From a checkpoint of a small transformer trained on Wikipedia.
Size: width 896, 14 heads of 64, MLP 5376 tanh GELU, vocabulary 33972.
Training: a variant of Adam for these matrices, 813M tokens, 6199 steps.
MLP neurons of a small language model. Each row is named by its layer, matrix (up: input weights) and neuron, and shows model dimensions 384-639. Each number is 500 + 50 x the weight over its row's rms, rounded and kept within 0 to 999. Numbers have three digits each.
After each neuron's rows, "fires on" lists the tokens most often at its 100 highest values on Wikipedia text that the model never trained on.

L7.up1238:423566539558501418413445411508527542606451470488463606491493475424510448503529475515503414472570551508507614493541560470536573480536527464413475501598426450428456512506585507503553525493446478464539455508464505470541433489459519406449572414467529452498533452489453508615521546396503568544472474575511561519547558481559493519526454486566591496500555573461492525488526470540423430594458408470434507455438472539582530482469447496529548453478557471510530431432471420578423524490403518459537496445465470535528520524529517479556464486434538521526498506512502491503514481536552533545410438468450555454544389446536454483544476550506510554514495473510521492501494522426520504461494602515513496559502574477476579417573538557523495446560515569466488529475418538468462512470470521
fires on: "\n", ".", " (", "°", ":"

L7.up2624:477457416443503574433491509505531520521538447559544572479514521440494516402565569436505543524517461447529452459505474450420525451530508448463498472526566518442431509360504470447489502562551494499545492577516467580523554540556443522441484550481491494489547512586446466600449504496532613421398480474475536525459511519431609539575516523503445493389451531529536508517563518521485500508517499497439445468566401546499569502509506455498458490468533588534493448483446454497502527494470497494426572449577556460474515477442500419455472457456636503643477482473582598509505447536483469414479448543551479488532550570435533470451518480453567471463503497501589553480434583452548495351493453469445531456465568453510445406503491542536607499536508429447526510546490400588508522456477433
fires on: "–", ".", "-", " +"

L7.up4342:503480410456516510489442427487525487517475440511499629421551513552466522548490490461510567461511492494443627511428526510513530525515476466520426497492553520475351422417500526454532558488495472366498511492591540434488487468581454528604455484547444497429594568545481411487443506447366504490363489412558471571450544554567471503480510468454504541488512544508583515473469484516531472608484435559553441505467452529460470455501531518473525547488527584488362500423426494509453408562505401467504438546421520498448554496532577536597423548390506570465468531480492575446672471496587526522486505425472435555406476449462416484563549502437514598513516409513523546467542573541513495501543436533424531488462469480553528471491553477466581532646492513456461439541466481443629465420453437
fires on: " |", ".", "==", "===", ",", "/"

L7.up3241:495445503519510491522487478467481532522532547443524521556478454441536610458573529440490516469510493573479469504492546443553535426506442455511469534505450568461524504562545541504530479511546510555492459536489525507516608426450445490538421488516619495462571444457532545550416582509517365493463530522490486502495458493494480570412453436467511462487489526502533498487437471539440547517562450589545514408451452483586450510486443512546554480504482458506470462516459459524486486574495500425536492510432358509528493594474562470495564455493527614508482464520472446481597498410481448459542692462498416498540445488594458499408493512463581587425469536567564498487460442471525499520537528604482454402452509473569517546416592470468515486471494498456476476579445397497557470538567484
fires on: ",", "."

L7.up4812:505515513470472488534535515550518391501509629457464478447509495507551539522599596505536471536462536531431609444619565476514405491524455523484557556549477487522487432418459441515503537512395458480486461543435497467448568511489527410561496481475469551491450471515584586483477582454444476442566521594528470479521533524518470470475527425480516541535475468600516480506492564533420573460484607453517452487498511497511473501495397458430461573447540502392430456462504544509524403581504577453479439513442474524454492489496553432517470551539589519545412400495505425481511480520525486474508481512491436612574539513479447492396524525464529536512511470571552556479540450460573495508528539496531445491493494471421457502478524537483515447490535451560520441496563465553501470503576461
fires on: "′", "–", "°", ":", "."

L7.up3414:472542474615435490542500470615528514556430483437419554577581481504389541434413529502502490455485426476484509391533515547442498528528492499413492528521499551540593417401535586530617456509535491548562510449508530531473505522531402429520536508578478512533483452495375496399492521422453569467563447480510432542522513464406536429532585423481532478514529498545537532392486513614496450515493449459388439512466494489580445500505506563468385490486452403438491468519514448516428508496504502483449484604477509447519547459466449485467433456539479553482538505497538521625566572535446561555454585412616520487531456487494492434490451429481452534527492550352567625391594562548510472513479620530383492501505452533517523473463551479501506436531499398448575546561463397532463535447480475
fires on: " 0", " 1", ")", "2", " 2"

L7.up4003:476591506515525482452451463513461487437553516519483473498461504494489476468483550496455499454585475410452555493462586439458594510502430538569439544484490456518429486502609432561521532496616522572547601404439397460509626454634472519426513552527509484513502510503550521570396465456440470394493467512497472461408484562499502562517559516460495436461474460573482532506514571523468557494551524537556602561526524487501458477514460557409555481553563515448480452519467587543510495590397488498472579562440566576441551530503516534583494514464504518483473526525574529537466376482482478559496542502538475518542603494458471446583518338522542516487575505507473528493441399596500561533537491557514398554488466456490506496417456477504524482550497532512410543511551529446582477478469497
fires on: ",", ".", "′", ";", ":"

L7.up3672:484511601549446493442525547515493470553541535402502486409521576523533368469482551553488526499569521549582599475513429513592556501489372434481533599442496504524428502522566456503544546525512486512562447361516514493486552483515517397576512524423476460586409490587497511562530542521494530473474527504575445465539520498534545499480447476509457408527548588551482462404457438480471517479546479519523460539569482411598583535453503513520460540500480459434500497529515518476491572518560499524500427486536445464508508492478548512456433411513562542603533541426511455562511624467592386459599462436544452546536426561494547469540476442441462523436448569544535497555474476494501483461481485524502540452534602529465462491501466521530490512540594530483506501549533413612588483575544455
fires on: ",", " .", " home", " land"

L7.up5328:452495485554447498490421514555579490614527496489471502583544442487512524518525491482445486472575484484403520487433464520371516468482573522534551514418552560528538479386539445469516487566593484499501481533556473471468512408537600517547538441498531527508480448522493577477539539462534546535490504523506582556409512572497558548446437507491470483487464609499521515465425488456528535540484466441397530487536367489497546515440518482535511526560587461477559452578557433520491562453506581488488416451523575560544447519451555490452483449507526528550495534469486479532409389449483523531523501505472500546518496469471477465506601481569507492459594531572555520476403495537558514487570482512518466407500625514464534523574537535483526434473500514453530558486537462447442440477481544
fires on: ".", "-", " +", " £", " has"

L7.up2193:499449497436453462558518378565519537496500466520538503497427498425477558510510501472558464543530415421427484491448516531542491515449532522519504467474505526436593516541597476523521512489539459540478546469497431456650413526524443484599506479596541480472460473465436509460544490391445489467497461510506549499561537516563544488490503485510453481536486520493485535541416489564511448466506460531461480459509439432589558567529552607523549412486547529482455451511507415441536511467483473507501484421478484515530546462458563515573455492426555446428455513569553477526437583512538453393450479512426409558481467370490454455447504490513566481441428451443553483504415489514552469436502520514496457562442485441520567521527426500521528550506595454515458463435494529451484543409521502
fires on: "-", " (", " $", "\n", "–", " £"

L7.up2108:436444463581463557477500360475499472602535563497538531494488475430465537533486403506477508442599479471489473457508504550489527438513394539472511436466525471550497455528485347486542523554456437487582538499505483456507463598440470340480479570588502545493514451472456466482557575497435500516430505513496529480512466366484559524531539423508573456530520470568522473440463553566488387481549467518474466487505463465471553466442464606465477575601520482420563463518531578546414440447484552488508476589484522511389473477512522519458470486407513487553482551551397491555385490526579568394445580514496506539508502503498473514413572568494410469461351428476587554497441506486522522596544491440499505486595523526521505519554509468542582559552484565492456490466543477475499541521555484
fires on: ".", ",", "\n", " ("

L7.up5062:554468454493536548562401427471462581509528607502555617469480536513483492477463534408457595506612504512382519443397557540530469524457546455464507507499525608451506549508554493535521462516472511487487568495500489444491517521640522517484446444559411605448494502434510475472437573454430439508455497480608520499445574516497584481510569497519608534500508495494406536470503528522447563475556567545502408446585455537571500513475451487432567468482490481492514469499554500494505535528512499540536478536484524473462574504498552461505525481598520457575359482500565384525489480484532446515486507508463391606535559449508391511442471441478484469484466422502533518525412431499495447436644535568532473435498565473470454437557492479387446435491516470532430462502464483422541498481592491
fires on: ".", "′", ":", ","

L7.up2747:596466478527553484467477469489502520462391527532483555541442509546409439535483481471475557557553506502460504514604417452496482470507476423541488479482495562457446476425509585420582514518470550452580509437434493433482473534491418468471492500513489469508500510550489438455555539505511446467428460556547514534474525496544530549486569514516562606476524499521501582587502513525642539465443564493467482424516457472472592483505563561504452492436438392464533516480506507500578528510482504504462505524475500469497525531459547469554512462429550460486456449429517408528588469455486444464407500525476469594608550432454466525540466455400474556569505441527606488501605522491537465513413571445482464454472414526524524483560538479427473557481426394546442502586378560531512526451458522
fires on: "′", ":", "°", ".", " +"

L7.up261:622547436452454465428550494547505649452508563566585504488479448510489498495472512457584518555518512464471540455418501370470500527621467555573473512523466518512457501564421469465465536500568503524520519531569422520489456535561477452403547563427403447615631594436522467541489586460479487430450500507540467473500583494506593559523607456473446495434486561495513468470467529502491514538558589492504426438521522480455402512488559469601535539479504503436476355450427529569527513525576545536519498499571582458532455519416487438487524503544503590540557505635452465506538499443456486542441490543507448538576416529541498502529555495515550578531449463539487483527569504522465446494416559455482522501421519566546495461503646444492530432503541437459500536612487458492472527501436531
fires on: "–", " −", " +", " |", "."

L7.up5317:545429533420480490439424445541426466543517431499520594356535435499560437463503462512530508552509438576463473366496537561539597561471457525406490458524460566498533466468474478481446453434568502500553436618606528462513476379501515354515564527491630541484516567543519482446655494422430504468518371453535524569560468483435488565473482432433518440404461469606574454508496469462500421533470455526498474540459467419603533527598486511455450527553447417562495401591462448461397446570503440475437511600476394573397519467536484562491509595434521532488467515485522603545503534518467491531485527394555491536543481435430529478459552499442445520452505612458511518540513401475534435498480522543578488506566575442502546518555528496553484500514474508462511489562433581486549495523450540
fires on: ","

L7.up5118:556510481447523522430442477401478440542447441547520439505540455553603405417518522568535553520587473518491506491545514425528559515638425441458513508518459499396433402481528591505492550587453466554582521553644557492561519529506432469547587475491482508540522458608453567590579456447511498406473518531525554547539542485516464534465434492578523493521408449514464459480418504446465480515568470492475514432543502565538448496503454550539524514525413496463504494480462459547484507502463479453463559485460489542493500543539486520527457421546525608545441534532543520457444559426477526517507467464536499488470480540513509576477533564484363464444494580473595447493452495575468430591558545452458541469541521433446520376462497523433464499498512513485401510446446507504490444522581499
fires on: ",", " enc", "-"

L7.up3994:512493466447551569451440542550490414525545594529488475502546479406468566598526528520470526545508515426544594521465544482516535472390455497528554412514489476379414503520427535488561491537466544504567451495419483509477585530516445522513563496378494493517573558497443489572507507433512446446509513548465570533439528539477558479496522533468589530438482494442573551539470405461547474557572456626503512395491459526504536479484442548578459564464481500486547551520492444512450523527521476506503583557517479480395423548469490571453590387517496585469496480532548494523422454415440477523468454440517502491463522462412531555517538524557536491502471679501539436472494537523499506520480401504440519346589513385535491498496486530481504468558506468428531545507509463504460470445477490
fires on: " |", "-", ":", "–"

L7.up3260:528525508428434540510381631586528500519520529454477579427596451481404464422497503449386568487560435516499425423583548508550653527516486507472550606486515481510463440370560584610429438489530446578518444463501510596585494527454493380617485500496503437510536443483493456480565475496493494458463503434457502484506581503591446531591459430504434429555524507456441554498539557490489528506494396469583489487464513509505485532621477591533556528496492402424559451411481564559554506454485435438421547636394464462444468525384494660395452514558527502561457542495544438490442560518519528439506472492549506564566493501485478410470574534454516520450465529596678532502499522453524455538507503514524520475571528494558504526508559413502474559495566563548423554464501471464453480523549466
fires on: " and", ",", " by", " she"

L7.up1351:580519585515556539505501527533474572501500515446474567431487502452469480462515440527507579486539523607452555501533472521488528584544414498506477419538500488464446567493599578493459623567437496483594484503596553458485578519549535451510529561503480529558519448489546526553515533529519530448498444495555477582491479507449479509563440501534477428457464460531464513454495479453516522487471486496546452428478482533550553574492487539443537475422556543446579484463529468556567538422565468490561577555473453464440502540571481551484446453458517510526499541476489511402586525475587444500455484477572420533510494495524434389458499495423463526467423501578491488529553416497476508481502527600528567500486482572452583437573474552512620446423435401507490517439517444462478537518465535
fires on: "-", "\n", " \"", " “"

L7.up4147:398484442512427584579456531519528501486437432528486487460426516486552370427482551662458556502434452455537548426465502492555492465509472495571486469580520628556564495541492458521477455522446523409465564476579476498488513454447582587454518452546497579491526414471470459465436488478445578408526548524557530520538503471443510477464561500567468471521572681483574546407433521483484497551523434444515528514572479459486431531498424546506509455549471502560504513562621433485519456564526535468525427526537504364484471488449486479452493504467579519512463450516577508450546528602518522520391555484561538544561563469535496509476502433428587483541464529414559515436556463453529472480477553543487577490535546405504521555449585484663389532561456413451548504528485508453521498500469459
fires on: " 1", " F", " 2", " 3"

L7.up1486:583522540464435535380451466500426466616543519524446517444583494444455391480447586572504466639592511477520573442562470504474481490499516457471551560548490456508542541502563465565490463530505561586495539386564427377466515532483518515489444446410424534531542492531508525502488481538476490452490534438471492545461553499562532579618537474471515530607497496501540434507482489550521467506551506545546475455511423507550440524497495518474426497567437432547493501448575536539481458514456542605419465519436445549418521496532677460481523516493566535569472462485473401616467465498484539578508547574452497502492540478521410496477611460470435437556582587547484327504476565505561497481488497500451484462361528558467481436542569537533454497414402430533455524519521556440456491484552508
fires on: ",", " |", ":"

L7.up3365:512510472452522549524509474499504482623556451535497520531405496428480476533535490556529483476504449469358483372474583502571448528457411496390485463462478484478487490506493482545483417504537505483531502380560546428475538625468477468611574501486529492445528512458482580517509495470450523504483418460526434485527563473567544537443512572451517405411475388463483539544440520525483573595515522555538488526540451449385500457425496482412494525521520538498479446448420455476438467512428444490452494626559433456425560449505452511453477604510554528517532497483530514504476523523458440555491507461550562442565488441526525479522491453421523503515522448476474574429435501539433550453563556562533556531519541465497550423530444435433536605526520535516516394508478528506579509492558475
fires on: " |", " had", "|", ",", "\n"